python train.py --head_dim=128 --bias="none" --init="normal" --init_std_up=0.0388 --init_std_down=0.0388 --lr_head=0.00469 --decay_fraction=1.0
MLP neurons of a small language model. Each row is named by its layer, matrix (down: output weights) and neuron, and shows model dimensions 32-159. Each number is 200 + 30 x the weight over its row's rms, rounded and kept within 0 to 999.
After each neuron's rows, "raises" lists the tokens whose logits its output raises most directly, leaving later layers aside.

L13.down1510,237,237,198,172,240,154,248,183,164,268,192,177,183,240,207,176,258,201,218,191,244,224,190,184,208,220,179,190,206,196,223,191,192,197,256,189,176,199,173,154,167,272,187,236,230,202,162,239,212,262,206,286,177,204,203,232,202,230,177,207,206,240,182,204,258,184,209,195,235,258,202,203,175,204,121,213,200,177,204,165,214,195,179,168,212,177,169,181,208,194,166,228,222,181,250,203,209,211,223,153,208,186,180,201,170,130,206,200,178,165,200,208,199,177,207,227,236,194,190,195,181,199,126,183,200,152,188,188
raises: " over ", "=", " million", " more than ", " approximately "

L13.down1175,190,169,232,233,202,246,190,241,161,163,220,198,110,227,218,185,175,178,203,198,216,195,195,201,197,212,183,230,246,231,178,170,224,225,197,200,202,202,225,207,204,173,252,180,199,227,196,191,213,209,194,207,127,163,206,216,243,164,228,267,185,207,179,139,214,231,176,196,260,227,181,197,195,182,139,183,120,210,178,134,255,184,200,206,230,177,181,250,184,219,244,157,223,157,181,258,174,208,201,163,173,168,161,192,129,217,213,230,231,219,164,176,245,230,219,177,251,239,197,181,246,177,122,233,143,181,218,239
raises: " professor", " owner", " leader", " President", " Mayor"

L14.down846,258,208,206,180,215,249,208,217,182,201,204,200,187,166,197,181,193,199,232,194,164,198,242,212,181,223,162,248,217,225,235,134,156,136,218,176,185,211,202,221,173,216,184,188,255,217,198,176,190,241,241,223,235,236,188,211,178,218,182,180,204,218,196,193,175,265,214,201,221,257,212,202,212,190,169,149,181,196,220,198,170,197,156,221,201,193,193,167,198,184,178,183,191,214,181,198,140,192,192,213,164,206,182,219,238,220,199,181,176,216,208,204,160,219,262,188,204,199,170,299,179,213,218,150,180,247,193,253
raises: "ing", "ing ", "ating", "ing an", "ing their"

L14.down958,197,244,220,153,222,176,204,150,154,216,206,235,247,179,190,121,189,174,207,221,169,191,177,189,195,219,231,202,189,212,199,189,225,217,181,217,214,148,233,212,166,200,192,185,221,248,129,179,194,134,184,203,210,215,219,187,221,221,201,188,213,174,217,188,238,222,179,187,225,196,195,243,205,169,251,196,236,211,218,229,211,195,208,176,216,292,206,223,198,185,227,189,169,210,204,182,206,214,248,225,173,225,191,216,203,148,233,201,198,203,205,233,219,174,203,225,187,176,211,220,199,183,203,181,170,199,201,200
raises: "ed him", " him to", " to him", " named", " him."

L14.down1993,193,165,181,166,215,214,171,192,222,190,201,198,161,181,226,194,234,142,196,184,220,236,180,229,189,224,220,198,193,183,247,199,226,156,225,214,205,212,197,186,172,199,184,220,192,155,223,221,197,209,164,193,201,187,193,160,180,187,231,226,261,221,254,194,205,197,198,174,193,181,125,207,199,210,219,177,184,223,154,255,204,225,177,194,159,160,168,194,168,190,220,193,194,192,152,188,230,229,230,175,292,191,157,172,149,175,223,209,166,158,164,217,159,173,202,194,210,212,205,184,179,238,177,261,171,153,181,216
raises: " started", " began", " launched", " signed", "aric"

L14.down781,202,175,239,155,203,186,199,182,177,155,185,243,210,186,176,235,251,180,146,180,209,221,179,187,170,189,189,220,192,190,211,199,184,215,233,227,203,232,199,241,185,168,170,229,156,251,200,227,190,235,178,213,216,175,215,281,211,174,248,218,211,230,145,208,142,178,206,215,215,215,205,166,171,165,188,231,149,188,165,249,170,271,232,232,194,171,204,189,198,183,180,201,185,238,196,192,206,189,229,186,171,188,157,231,185,199,208,229,226,222,261,246,178,178,150,217,187,191,223,237,215,199,177,258,206,192,204,203
raises: " École", " France", "ème", " French", "ements"

L14.down540,197,204,220,221,194,198,168,174,216,168,251,136,217,152,245,219,207,218,241,225,211,220,160,217,176,191,187,202,232,242,180,184,200,188,217,264,158,196,183,181,161,235,202,244,243,222,209,212,170,248,193,205,237,245,221,181,179,219,149,187,177,208,192,200,233,210,237,224,187,215,242,164,200,152,231,165,183,242,190,123,184,227,121,191,243,242,199,184,231,217,183,155,196,204,268,212,198,228,212,229,162,179,196,224,203,168,188,200,213,226,236,207,215,159,225,193,258,260,217,185,214,225,234,221,207,203,194,223
raises: "ing", "ing to", "ing for the", "ing from", "ing for"

L14.down1538,190,230,213,206,199,219,206,201,198,192,212,251,244,182,152,180,256,215,201,134,282,235,227,216,237,184,181,172,242,184,175,243,156,189,252,197,206,216,209,199,236,224,235,220,224,170,239,215,215,230,164,212,216,223,186,184,217,201,247,206,159,214,196,191,210,215,170,239,197,208,238,189,181,213,217,227,236,154,228,211,163,153,190,206,181,167,231,170,127,219,181,164,179,212,174,279,193,176,151,207,217,189,226,191,191,153,234,157,203,187,188,241,180,190,167,181,206,138,180,186,223,212,175,208,212,193,201,216
raises: ": B", ": G", ": C", ": F", ": A"

L14.down923,193,244,183,147,206,186,181,217,212,208,218,193,227,224,205,214,148,203,261,210,184,220,176,223,205,205,169,189,209,174,200,170,172,194,221,202,214,237,218,181,163,204,193,151,198,205,216,212,184,184,180,158,194,182,207,163,154,203,215,225,262,211,129,206,154,242,183,229,208,161,174,186,192,194,181,248,204,207,203,207,174,212,151,221,177,181,218,164,194,167,187,199,189,194,232,265,219,228,227,201,234,155,207,228,209,225,238,244,191,162,174,216,238,218,236,155,252,190,143,151,198,200,203,207,165,192,142,174
raises: "rup", "er of", "er of the", "inus", "lear"

L13.down1700,230,196,201,199,204,210,147,195,254,230,221,198,195,200,210,236,187,202,244,233,234,133,177,167,207,158,153,195,226,166,140,202,194,213,217,235,191,150,187,182,175,203,195,187,180,220,172,216,211,178,195,235,186,185,235,227,209,210,128,175,174,247,208,168,174,182,177,164,226,263,185,202,206,254,250,215,181,171,260,183,210,222,155,227,169,207,198,222,185,197,191,173,195,226,171,279,177,226,219,176,215,250,233,180,134,167,195,199,229,218,228,168,163,117,225,180,178,188,211,217,218,243,184,167,197,205,186,186
raises: "ing", "ing,", "ing in the", "ing in", "ing and"

L13.down1758,229,180,173,203,199,209,196,156,187,185,156,180,219,217,253,207,175,252,164,214,225,134,178,226,160,218,183,179,160,223,164,195,173,220,178,179,270,214,205,148,146,160,232,196,231,226,223,207,170,182,231,248,242,204,205,249,202,235,235,183,177,239,149,209,167,220,195,196,181,264,236,217,215,187,159,139,199,162,153,181,118,183,230,220,146,207,265,221,186,174,194,150,204,187,268,211,240,181,233,158,189,183,194,164,162,199,187,160,169,223,218,183,190,120,185,206,223,182,190,166,182,218,227,182,227,187,232,198
raises: " year", " year, ", " month", " seasons", " kilomet"

L14.down256,216,208,242,190,186,171,177,198,161,235,208,169,255,202,130,218,164,219,201,192,201,217,194,214,209,204,180,178,216,184,235,184,211,166,162,223,198,198,178,264,192,195,185,196,191,175,226,193,188,223,210,217,204,229,182,197,168,220,161,235,211,231,143,249,212,210,202,219,195,211,215,126,147,194,240,218,143,146,204,198,198,187,205,208,199,234,228,179,206,193,196,188,203,227,193,198,245,208,210,215,201,190,182,221,202,212,209,247,183,233,176,191,229,270,155,193,260,130,214,127,215,195,225,204,224,158,243,240
raises: "ched", "ches", "ch", "che", "cher"

L14.down1219,177,171,168,233,181,226,195,174,220,211,223,158,202,248,218,168,185,190,212,239,191,201,225,211,190,214,204,193,200,165,188,187,208,176,207,282,175,243,189,159,176,206,234,215,225,196,257,222,169,209,142,240,168,216,170,221,204,229,149,227,276,258,242,175,194,194,229,162,125,166,208,211,236,274,209,226,186,192,169,261,188,228,213,210,193,171,207,261,211,203,180,174,178,222,196,192,166,154,200,187,302,212,264,168,230,188,193,226,217,222,234,222,178,141,131,227,175,170,211,241,217,198,203,166,184,212,219,191
raises: "on and", "ons", "on,", "on.", "on's"

L13.down70,265,232,259,253,216,196,193,198,171,220,217,219,252,224,145,191,262,217,217,199,237,202,198,148,193,188,181,214,188,210,203,216,230,199,267,210,180,203,166,208,251,174,136,139,206,210,194,202,190,209,189,184,258,242,226,160,174,160,221,207,196,248,187,197,253,229,187,235,190,208,232,154,173,194,226,185,226,181,198,198,182,182,175,209,216,173,221,160,197,211,205,150,204,205,190,214,194,199,214,192,171,234,196,207,224,180,227,145,217,161,194,273,210,200,187,160,188,268,238,275,171,150,157,234,179,211,171,213
raises: "\n", "\n\n", ": ", " †", " – "

L14.down1198,250,155,214,191,227,213,185,216,195,180,181,180,200,159,202,171,197,197,177,158,183,198,218,133,258,185,193,241,195,198,187,227,208,180,209,209,205,219,238,184,156,175,240,213,193,250,247,160,222,226,210,224,162,202,201,218,222,203,224,226,208,193,276,191,198,195,211,197,177,215,230,182,223,133,230,190,279,164,238,245,208,222,197,233,167,188,176,190,173,181,191,170,171,223,208,230,186,210,160,194,227,190,216,184,220,224,223,183,196,225,208,175,215,239,112,276,239,222,196,177,150,177,205,170,230,240,194,231
raises: "aine", "ains", "ager", "ity", "anche"

L14.down2012,173,193,196,195,236,194,231,162,169,196,224,182,227,188,151,186,207,194,183,204,235,176,206,208,178,181,225,250,209,164,233,192,222,251,221,240,220,194,177,206,152,246,165,237,166,193,187,199,245,199,204,229,215,218,200,179,161,155,208,217,217,193,215,180,212,222,191,243,212,236,219,209,234,196,222,226,211,205,211,242,208,182,220,139,169,196,119,163,208,174,209,157,285,244,195,165,218,223,176,195,165,270,231,212,197,201,229,203,219,212,249,196,191,224,198,222,251,176,209,247,206,162,158,220,206,199,206,245
raises: "el", "gin", "ela", "ele", "eg"

L14.down1542,210,213,170,229,232,225,238,211,175,188,156,168,121,160,163,198,163,159,179,210,204,205,225,246,211,135,210,213,235,167,185,203,216,225,194,194,161,179,162,198,223,230,213,268,253,194,268,187,205,231,208,203,205,129,229,214,180,160,178,159,216,226,207,229,245,165,174,216,223,177,161,163,196,210,213,154,162,216,172,165,197,182,201,181,153,218,250,149,204,189,186,201,246,149,158,219,250,133,193,167,206,201,177,187,194,208,197,225,114,241,235,189,250,154,162,181,214,191,194,249,141,235,190,147,149,208,167,192
raises: " were", " was", " was an", " was a", "s were"

L14.down186,190,232,231,224,198,206,205,173,232,180,270,221,183,208,218,191,223,201,207,223,238,224,220,183,197,208,203,160,198,215,147,210,205,196,219,152,175,254,148,218,184,146,206,233,202,189,216,171,180,181,193,222,159,149,219,188,191,214,220,191,242,157,247,215,208,216,200,211,161,209,153,228,220,207,203,163,211,178,193,204,187,243,195,239,122,199,194,226,185,183,194,168,207,159,233,187,208,257,234,206,218,234,206,180,191,195,254,214,203,142,217,216,205,232,149,143,197,209,179,209,205,215,215,200,183,218,168,179
raises: "one", "one.", "one of the", " the next", "anc"

L14.down925,177,204,217,139,150,180,180,195,231,155,180,218,168,245,143,199,201,186,218,198,187,204,192,225,170,223,200,184,164,200,166,197,195,184,228,177,171,265,244,227,197,274,173,179,236,202,183,195,225,259,171,209,225,214,166,233,190,204,199,196,169,241,248,225,197,231,174,242,286,182,165,170,220,219,210,208,203,181,207,189,213,255,150,200,219,199,178,203,220,214,151,190,133,166,219,134,212,194,203,133,203,241,229,180,204,147,198,213,193,172,203,219,236,209,215,215,207,246,226,220,219,228,167,205,133,181,222,185
raises: "s for the", " for the", " for", "s for", " for P"

L14.down1560,252,236,178,153,177,205,237,183,193,209,186,198,178,220,222,222,189,179,181,224,190,157,212,186,220,250,280,200,227,197,194,194,146,267,147,219,182,199,256,210,235,234,221,164,201,159,183,154,148,197,182,198,211,176,199,231,207,245,167,265,220,200,189,212,203,201,217,195,192,218,163,187,274,191,193,181,189,219,118,189,161,241,180,147,192,195,155,161,163,205,196,229,227,177,204,178,244,231,185,201,208,152,152,194,190,229,250,214,197,192,197,205,166,185,209,212,217,182,222,280,195,208,183,175,210,206,191,218
raises: " Volleyball", " baseball", " Men's", " diver", "wer"

L13.down897,177,90,144,217,234,161,195,224,229,217,225,214,195,210,233,191,175,234,227,206,212,208,218,228,227,220,225,185,122,150,230,206,202,211,189,161,223,238,245,191,211,154,162,163,205,248,197,206,148,177,175,242,191,179,223,105,217,224,174,190,158,196,203,224,146,227,204,163,166,230,192,235,191,202,232,249,189,224,171,178,230,162,190,175,213,219,251,186,209,225,203,171,226,162,220,183,185,179,213,174,201,219,231,179,163,160,216,264,202,224,247,214,165,217,153,206,213,214,181,195,233,163,239,197,240,170,183,205
raises: "l", "rome", "for", "rom", "orm"

L13.down271,184,217,199,235,173,152,197,195,232,217,178,219,190,181,233,187,200,179,131,186,158,186,208,223,169,133,178,186,244,211,222,199,257,199,208,197,175,186,236,231,192,219,247,193,203,150,208,226,236,208,167,225,213,227,266,251,292,209,204,273,222,194,192,168,190,174,205,171,149,211,181,197,209,197,225,216,209,181,145,191,155,216,207,199,196,211,215,169,174,141,226,249,172,209,238,183,223,181,145,201,183,202,159,199,216,211,204,174,194,138,170,185,219,193,195,197,193,144,205,187,166,172,152,210,185,221,233,223
raises: " as the ", " as K", " as P", " as he", "s as"

L14.down108,213,266,232,197,201,172,187,226,198,171,207,167,196,183,233,195,219,247,185,211,212,162,179,137,225,141,227,200,191,240,145,236,202,172,217,244,180,204,210,188,248,175,202,222,171,136,198,223,236,179,213,234,245,214,173,185,178,187,207,117,178,225,174,212,216,184,168,197,216,183,167,164,231,191,188,227,217,165,188,212,247,208,246,186,203,196,203,181,226,187,196,216,149,187,235,225,214,216,184,201,233,194,203,187,255,151,216,222,210,173,193,122,178,208,201,165,206,182,212,228,250,212,190,212,153,199,224,215
raises: "s that", "es that", "s in", "es,", "s in the"

L14.down641,186,237,196,187,222,154,188,130,244,229,128,220,226,251,190,184,204,238,233,247,197,113,245,199,168,213,215,186,223,175,187,183,207,205,209,220,179,217,211,260,194,215,192,166,186,232,197,220,162,201,213,134,235,194,196,178,155,237,164,211,200,172,176,218,255,227,193,200,148,136,163,262,220,188,194,152,165,213,247,203,192,165,189,200,254,235,204,198,234,222,222,252,182,201,207,167,217,172,196,258,247,217,195,207,154,208,195,172,185,201,167,161,217,153,202,172,164,226,168,171,201,211,189,154,179,150,238,230
raises: " explan", " basis", " models.", " evidence", " account"

L13.down382,242,211,250,245,178,169,192,208,201,214,205,202,237,173,161,233,152,187,191,166,163,201,147,161,190,249,189,150,168,205,192,196,203,203,227,273,234,166,226,168,187,191,202,225,188,187,202,184,189,228,201,205,204,184,218,257,233,208,158,269,265,171,216,236,214,168,174,159,154,178,219,196,206,230,144,167,129,180,170,227,208,218,214,182,187,138,182,143,173,248,178,150,224,162,261,176,146,147,194,180,186,211,213,189,217,198,244,185,242,180,231,223,186,231,246,178,218,195,218,213,201,180,201,210,254,186,184,221
raises: " there", " it", " it was", " this", " there is"

L14.down359,180,210,160,252,207,168,141,178,182,227,172,199,270,166,191,234,203,230,202,177,174,160,197,222,184,187,201,180,160,206,214,199,186,223,232,169,238,171,230,223,182,203,221,232,139,208,259,217,163,201,174,159,214,221,267,192,239,245,187,214,148,250,182,192,197,159,227,223,189,248,163,171,172,127,112,275,211,218,187,247,244,209,225,237,208,169,203,248,199,202,248,149,239,190,216,243,216,242,275,181,185,185,190,211,199,232,176,243,210,139,197,197,252,199,192,203,210,231,194,157,174,180,158,184,173,215,191,207
raises: " Japan", " China", "iger", " Afghanistan", " India"

L14.down1242,174,144,200,142,189,190,183,212,217,224,174,164,208,250,229,197,198,197,225,161,198,208,152,222,190,228,199,142,186,188,199,156,179,184,191,144,192,214,222,186,183,273,164,222,221,220,191,174,147,179,152,160,206,201,240,214,210,231,235,244,182,199,229,191,228,216,169,208,199,176,247,169,191,217,184,167,193,227,156,165,184,193,203,199,157,181,227,204,146,210,198,167,249,222,257,152,221,139,227,250,168,228,230,224,167,190,170,210,148,210,264,175,191,194,169,253,247,210,239,173,200,181,126,169,187,240,222,213
raises: " since", " ever", " since the", " for ", " since "

L14.down820,181,185,223,200,114,219,194,186,195,168,180,179,254,153,227,191,183,227,159,113,173,214,232,190,250,204,208,172,193,208,145,187,176,167,207,233,236,213,208,220,130,215,279,174,230,207,199,144,195,224,195,203,227,233,202,182,155,162,226,181,172,165,148,205,184,225,206,238,257,191,209,220,188,237,173,200,215,166,239,188,170,179,173,199,187,195,225,195,229,225,221,179,190,192,179,212,236,240,231,214,213,261,202,187,181,202,232,141,200,169,215,224,218,163,239,203,143,243,243,150,200,208,195,256,155,204,198,162
raises: "oster", "op", "ight", "ó", "ig"

L14.down197,224,198,180,161,244,244,203,222,206,202,158,189,207,187,229,235,148,205,227,187,182,191,192,200,170,219,152,184,174,221,141,196,261,223,215,189,203,193,187,221,180,209,189,215,201,180,178,184,177,214,210,190,183,181,208,231,189,198,164,244,159,211,212,181,205,195,199,227,178,203,191,258,191,204,219,227,206,157,138,215,180,184,207,192,174,188,206,177,240,154,261,210,184,258,250,204,204,210,224,175,204,139,219,211,178,227,236,184,183,193,141,214,173,221,191,176,142,169,177,168,253,226,189,198,172,214,263,205
raises: " met", " mi", " ft (", " km (", " ft) | "

L14.down488,175,244,203,219,173,210,183,209,239,200,171,175,183,249,241,192,172,195,182,219,196,150,217,173,226,222,227,218,215,251,220,182,223,255,211,173,209,222,201,187,174,173,238,174,169,215,246,173,155,235,188,144,223,193,204,174,243,172,193,97,230,216,272,168,232,253,154,145,231,187,193,175,151,207,176,201,183,186,206,201,178,166,209,179,221,160,225,216,211,217,274,167,181,275,215,212,185,212,227,137,207,225,187,182,240,195,206,242,245,214,187,240,142,222,182,221,201,280,231,194,188,197,172,232,303,193,143,254
raises: "ects", "n", "ys", "arge", "emin"

L13.down418,206,259,195,173,126,159,187,162,239,186,166,216,260,187,164,243,217,208,210,189,256,237,242,179,121,232,198,207,159,207,181,223,201,210,206,203,216,202,163,260,208,141,196,213,253,206,197,185,223,167,188,222,235,161,238,242,261,217,239,137,173,145,178,187,163,224,270,205,240,216,207,237,219,214,203,210,135,227,207,179,154,210,234,255,220,210,193,180,217,195,174,126,200,184,162,223,177,208,158,219,181,228,193,215,236,199,169,212,148,156,173,160,172,193,183,215,175,185,183,196,109,153,219,218,173,219,166,186
raises: " causing", " making it", " suffering", " having", " using"

L13.down1474,222,241,190,161,151,200,209,165,201,203,221,212,158,155,202,234,230,177,239,238,184,209,207,231,244,227,203,184,183,221,177,173,220,194,231,127,223,258,215,244,221,176,210,171,215,212,197,229,199,183,203,214,210,196,262,232,228,153,241,191,205,222,255,224,145,192,202,189,237,235,214,173,216,251,218,212,185,179,223,252,225,205,154,225,209,167,200,183,210,245,159,139,159,233,172,180,164,237,245,168,217,198,178,252,193,208,198,260,215,210,241,234,215,181,152,201,148,143,199,197,178,245,180,200,210,231,201,164
raises: "ted", " built in ", " designed by", " manufactured", "ended"

L14.down1559,217,176,233,257,221,228,254,191,176,161,229,176,189,215,189,219,183,207,157,225,217,185,256,244,226,175,189,200,250,217,182,248,167,236,186,166,242,171,199,217,194,226,245,217,257,176,180,205,238,166,257,240,200,204,208,146,170,199,203,213,205,250,203,241,203,208,186,183,163,249,202,209,200,194,216,139,181,175,214,255,269,225,216,204,224,164,240,188,142,204,157,163,188,214,229,249,202,139,160,200,191,203,188,190,214,215,173,220,212,183,219,167,160,213,241,243,235,165,173,214,189,215,191,214,230,179,203,192
raises: " part of the", " part of", "ending", " part", " months"

L13.down1355,209,299,183,179,194,226,199,221,256,193,193,212,157,188,173,240,198,230,177,217,195,196,202,223,205,178,221,167,211,213,204,266,228,214,223,213,122,195,156,205,202,245,226,133,197,230,207,185,238,193,166,204,174,226,222,194,153,216,191,198,219,135,198,175,230,249,211,182,222,218,178,247,174,219,205,177,190,232,207,186,167,195,168,231,236,185,188,228,209,218,196,200,278,199,200,208,216,166,169,185,229,187,224,171,165,197,150,157,213,212,154,180,198,211,199,188,207,197,217,252,215,169,209,197,189,177,175,166
raises: "e ", "e | ", "e |", "e.", "e ("

L14.down1777,223,187,215,239,210,198,186,203,196,200,178,214,182,259,250,151,168,230,222,190,226,205,214,160,184,166,193,219,229,226,212,204,190,199,177,170,205,185,209,214,220,171,194,231,185,226,186,175,151,253,162,198,231,146,233,209,237,246,216,224,197,237,221,204,137,201,168,200,152,241,212,205,165,181,175,151,172,186,184,163,155,179,174,139,208,175,202,230,205,215,177,166,200,205,219,201,174,232,184,234,173,269,225,214,199,251,247,168,173,209,191,184,211,198,229,204,188,190,174,188,147,223,176,219,185,196,210,142
raises: " three", " four", " five", " ", " two"

L14.down1180,192,163,181,200,240,181,232,250,205,184,155,184,168,209,204,209,137,229,218,215,215,213,185,201,160,218,172,204,161,236,190,215,181,199,271,191,189,205,228,261,219,201,214,168,237,246,190,153,210,122,171,147,191,146,226,192,159,185,153,230,172,160,171,195,229,209,186,187,182,237,245,174,182,226,230,189,265,229,249,203,178,206,197,198,177,244,224,161,208,167,240,183,269,237,229,267,233,177,208,232,194,189,167,181,225,124,227,213,198,219,200,224,166,247,168,228,210,198,187,252,196,227,175,229,220,144,175,228
raises: " or other", ", or", " or", " or the", " or "

L14.down1814,242,169,217,195,218,258,179,206,177,191,192,244,175,193,186,177,215,186,173,129,221,188,163,236,252,189,208,274,177,221,188,224,249,222,176,172,193,204,224,235,191,214,170,215,168,179,200,210,181,162,200,147,236,204,192,212,190,222,210,168,152,188,186,225,185,203,204,193,167,247,222,138,277,213,195,245,128,200,124,203,214,184,208,186,271,172,198,201,178,135,182,185,208,209,180,246,201,186,133,220,201,239,191,220,131,211,235,274,202,173,190,193,144,217,201,175,240,210,224,226,220,219,226,155,193,149,207,190
raises: "es:", "es.", "es and", "es,", "es ("

L14.down1107,215,200,174,216,247,227,221,153,159,220,209,234,197,218,162,188,227,186,201,179,205,220,209,161,191,201,251,190,228,226,208,188,229,187,203,161,177,229,224,239,170,236,218,221,154,190,203,237,148,187,172,235,211,169,272,184,236,196,174,170,198,233,168,199,225,246,221,207,145,143,224,171,208,230,213,133,179,206,238,215,265,188,188,198,231,178,176,189,182,159,189,154,220,249,211,202,254,155,229,186,202,220,236,220,228,227,203,200,129,146,195,239,177,174,200,188,181,198,209,228,199,121,219,179,203,196,184,219
raises: ".", ": T", ":", ");", ": M"

L13.down1332,194,163,198,220,168,214,210,224,200,184,188,182,185,205,213,168,213,192,177,160,228,191,195,156,199,209,178,169,215,179,182,220,167,227,185,199,242,138,186,227,177,234,216,223,259,201,203,196,295,184,204,228,221,233,214,176,248,189,186,205,170,233,238,216,222,227,186,242,202,168,211,126,226,217,191,139,153,236,192,201,212,205,257,184,174,215,188,182,220,245,148,205,224,198,183,196,180,245,213,207,220,204,193,184,215,203,121,165,226,148,214,202,198,184,197,207,193,186,164,161,201,184,277,204,169,184,184,185
raises: "ley", "bee", "raf", "ley (", "gar"

L13.down892,147,201,202,226,216,201,187,209,220,237,201,162,155,197,188,217,172,175,231,229,210,178,236,162,174,220,168,193,113,127,234,232,179,229,233,194,206,187,162,200,202,178,223,193,195,223,168,171,205,230,201,195,176,205,164,193,208,161,235,183,192,189,222,202,226,168,217,215,182,261,183,239,247,196,245,169,193,178,190,241,186,206,173,178,177,197,234,173,215,214,221,161,159,199,216,207,152,163,168,238,183,163,162,189,156,175,210,189,231,162,229,262,215,151,203,227,201,213,177,208,189,211,233,195,228,162,206,191
raises: "ible", "ibility", "ulate", "ular", "ile"

L14.down1536,188,212,198,181,191,159,190,218,211,210,213,185,162,162,227,234,181,204,192,192,219,153,178,192,242,166,203,183,189,196,168,212,157,177,200,269,162,213,204,235,214,172,228,285,209,210,202,226,235,218,191,237,215,228,228,217,168,237,184,218,183,226,203,149,148,189,231,231,173,181,198,177,262,219,222,259,236,192,181,188,215,238,217,214,197,200,163,192,201,234,226,275,225,189,231,193,227,205,246,244,198,187,197,181,181,180,232,229,231,173,164,257,233,205,139,202,186,195,118,151,223,212,180,163,277,231,202,183
raises: ", Indian", ", California", ", I", ", Kansas", ", Oregon"

L14.down1950,207,217,221,206,188,192,186,262,216,193,208,191,203,222,213,183,219,161,186,231,242,199,229,134,215,210,202,239,206,174,207,192,183,175,199,202,198,220,223,196,220,144,218,256,207,193,213,218,205,189,204,220,186,158,214,171,233,191,222,262,190,284,166,192,230,193,206,212,152,241,171,166,201,220,235,192,206,209,212,229,215,184,259,174,242,189,203,208,216,184,198,197,197,208,277,204,205,232,152,209,219,128,183,208,227,235,200,232,197,189,176,212,179,173,157,178,167,186,219,147,192,212,249,180,180,198,173,239
raises: ", a", ", an", ", a ", "), a", " (b"

L14.down694,250,171,171,224,205,164,225,142,207,220,199,191,252,249,170,228,214,170,219,244,224,171,202,143,170,186,188,196,216,164,212,224,163,206,249,178,172,219,172,178,229,165,172,190,148,181,185,221,204,271,238,165,236,221,259,134,136,196,237,201,211,181,219,189,202,194,184,170,233,269,172,186,196,208,184,189,215,145,178,178,224,193,232,233,175,164,187,200,210,178,198,237,202,215,203,168,207,234,203,199,159,216,183,139,183,192,210,248,228,236,203,192,250,168,180,178,186,194,212,245,184,212,222,204,172,172,200,189
raises: " of the ", " of the S", " of Y", " of F", " of the D"

L13.down364,183,171,197,221,240,214,190,185,202,175,221,176,161,223,209,215,165,183,213,215,145,213,201,253,173,180,214,201,190,198,197,182,266,213,234,191,212,224,210,185,202,215,191,191,262,217,214,145,219,219,248,183,185,165,186,205,229,239,150,261,263,251,207,220,150,240,183,214,205,202,255,166,215,208,180,191,219,196,154,214,208,167,243,174,192,197,235,184,206,199,226,161,186,173,178,175,226,204,219,247,129,208,197,209,189,231,193,161,224,227,222,223,218,216,211,159,198,180,173,208,213,221,196,144,148,169,166,229
raises: " was", " has been", " has", "s were", " was the"

L13.down1271,208,235,155,194,171,175,189,167,226,220,186,187,224,184,207,217,202,205,227,225,201,211,203,201,223,199,228,182,244,199,177,213,178,262,169,200,181,168,157,216,176,170,153,161,226,187,213,227,231,258,221,166,206,142,239,229,176,196,160,174,167,190,233,217,136,207,226,189,178,228,219,179,232,166,181,222,213,203,185,175,232,169,215,178,206,184,191,159,194,187,172,233,191,201,154,227,243,184,204,180,180,154,198,164,223,210,190,162,176,213,232,202,163,259,156,152,227,224,235,164,215,165,232,168,242,183,202,189
raises: "ts", "t.", "go", "ms", "ien"

L13.down1631,251,207,263,137,189,182,202,124,195,170,240,259,283,222,139,180,225,256,145,218,175,151,193,211,173,206,227,124,166,177,172,208,189,195,219,213,168,212,223,216,182,237,197,128,224,165,148,200,173,219,192,231,173,204,185,182,194,251,193,198,175,170,231,247,204,227,188,238,266,205,184,198,213,225,176,217,253,203,204,171,218,185,177,180,231,258,195,221,229,175,191,219,192,220,265,200,172,161,244,177,216,170,182,195,190,221,229,198,156,175,188,193,161,199,204,202,172,154,211,191,203,236,202,155,204,172,216,201
raises: " as a", " He", " he", " product", " he was"

L14.down1617,210,178,222,168,181,193,213,225,226,184,171,192,214,213,188,229,284,189,231,188,174,256,218,218,152,163,142,227,196,187,217,203,190,227,160,186,189,210,228,172,219,241,185,211,164,213,175,146,192,208,239,216,223,185,163,124,183,154,143,202,195,161,156,217,233,200,173,174,209,184,195,204,205,224,178,178,236,210,107,180,193,192,173,197,160,204,208,220,134,193,254,222,202,219,154,221,175,201,225,190,206,253,168,225,227,156,201,224,219,139,157,230,204,231,265,169,196,173,191,215,160,191,176,201,207,178,182,204
raises: "001", "019", "023", "003", "017"